Part of a small language model's weights: 88.6M parameters, biases.
MLP neurons of a small language model. Each row is named by its layer, matrix (down: output weights) and neuron, and shows model dimensions 480-575. Each number is 500 + 25 x the weight over its row's rms, rounded and kept within 0 to 999. Numbers have three digits each.
After each neuron's rows, "raises" lists the tokens whose logits its output raises most directly, leaving later layers aside.

L6.down2761:502500471494502493465517506502465552459469505501465476457472528538571537512448469489505457560476499471482525470481500521514463534488535550497489518479503534497471555515481488482486488462498502494475532495537510515510509451500465481528502465494472489564488465515486497441489519506514471513
raises: "ring", "h", "eries", "ling", "boy"

L6.down2619:457480515478463486475428540511494500484457461517465514517518528499461477465510493481530519461492520520499476523500560507480489481527529495476560519554520487522501502493513477470467479520516480528510488492510468511561533522479544493509582500507488532514465476483490529477520515524476500503
raises: " Ghana", " Colombia", " Venezuela", " Canada", " Brazil"

L6.down1879:506494483523513485500499515504525527506508497511449495532495529496523532474529470487500488506507505512491518486493550507488501552477511523487500488533459484483495491451482506495512468511512518478536509494497473464523501502473519514475537461513526507550510571491469491541491527523479499502
raises: "ca", "po", "ez", "elle", "cat"

L6.down1682:498462527486495472514491498482498554481533516466477465495525493520558538507510472504489463460523546453536483489523500480474481514496500462468550459489491505460524487465497508482473522458473480523507468517495526532497491514511448483558543493547502511496479517495541546498519488502528486509
raises: " front", " face", " rear", " facing", " angle"

L6.down2853:543466526514475532536486498454481511468497479539490465512494534510550488501546485497500488483504476507514487542539514498476525517487480498465500501524502505490520459510483517458508521510505492487496490488503507511475529503552476531519509485473519520473512485495507530471522510496503489508
raises: "ent", "ency", "ant", "ants", "ently"

L6.down2228:495514537486470516458533503461538471515489504552509470487473499472553490504481484485522470456495481496514495458504515464493502515506474473494490478478497461455465529516504470472466534501492562474462536517479525561512484508500468502475514513454498478520505502505518524484535518460541510516
raises: "ast", "ong", "ar", "are", " BM"

L6.down1997:502471474549524486505532470529471427517491496480531532473556477472454539483494454500521549504492471493513521539515473482513520464522538471490506531566492481493478482510516504558475468418473491438487456498539493542472501470526519490480506472490517540480469516533500517532508485478510481482
raises: "ians", "ia", "ian", "ien", "ius"

L6.down1177:501517496491486488501514503460518520504480520507475468519493513524466489550432520513559492497520525504533543554476491475476499488521444471476524484520515536536501515465495464506506546500491472505454548504529494493509508501527543527448496496509528451511547525574466488486479467467477484499
raises: " Mike", " Dave", " Chris", " Jerry", " Mark"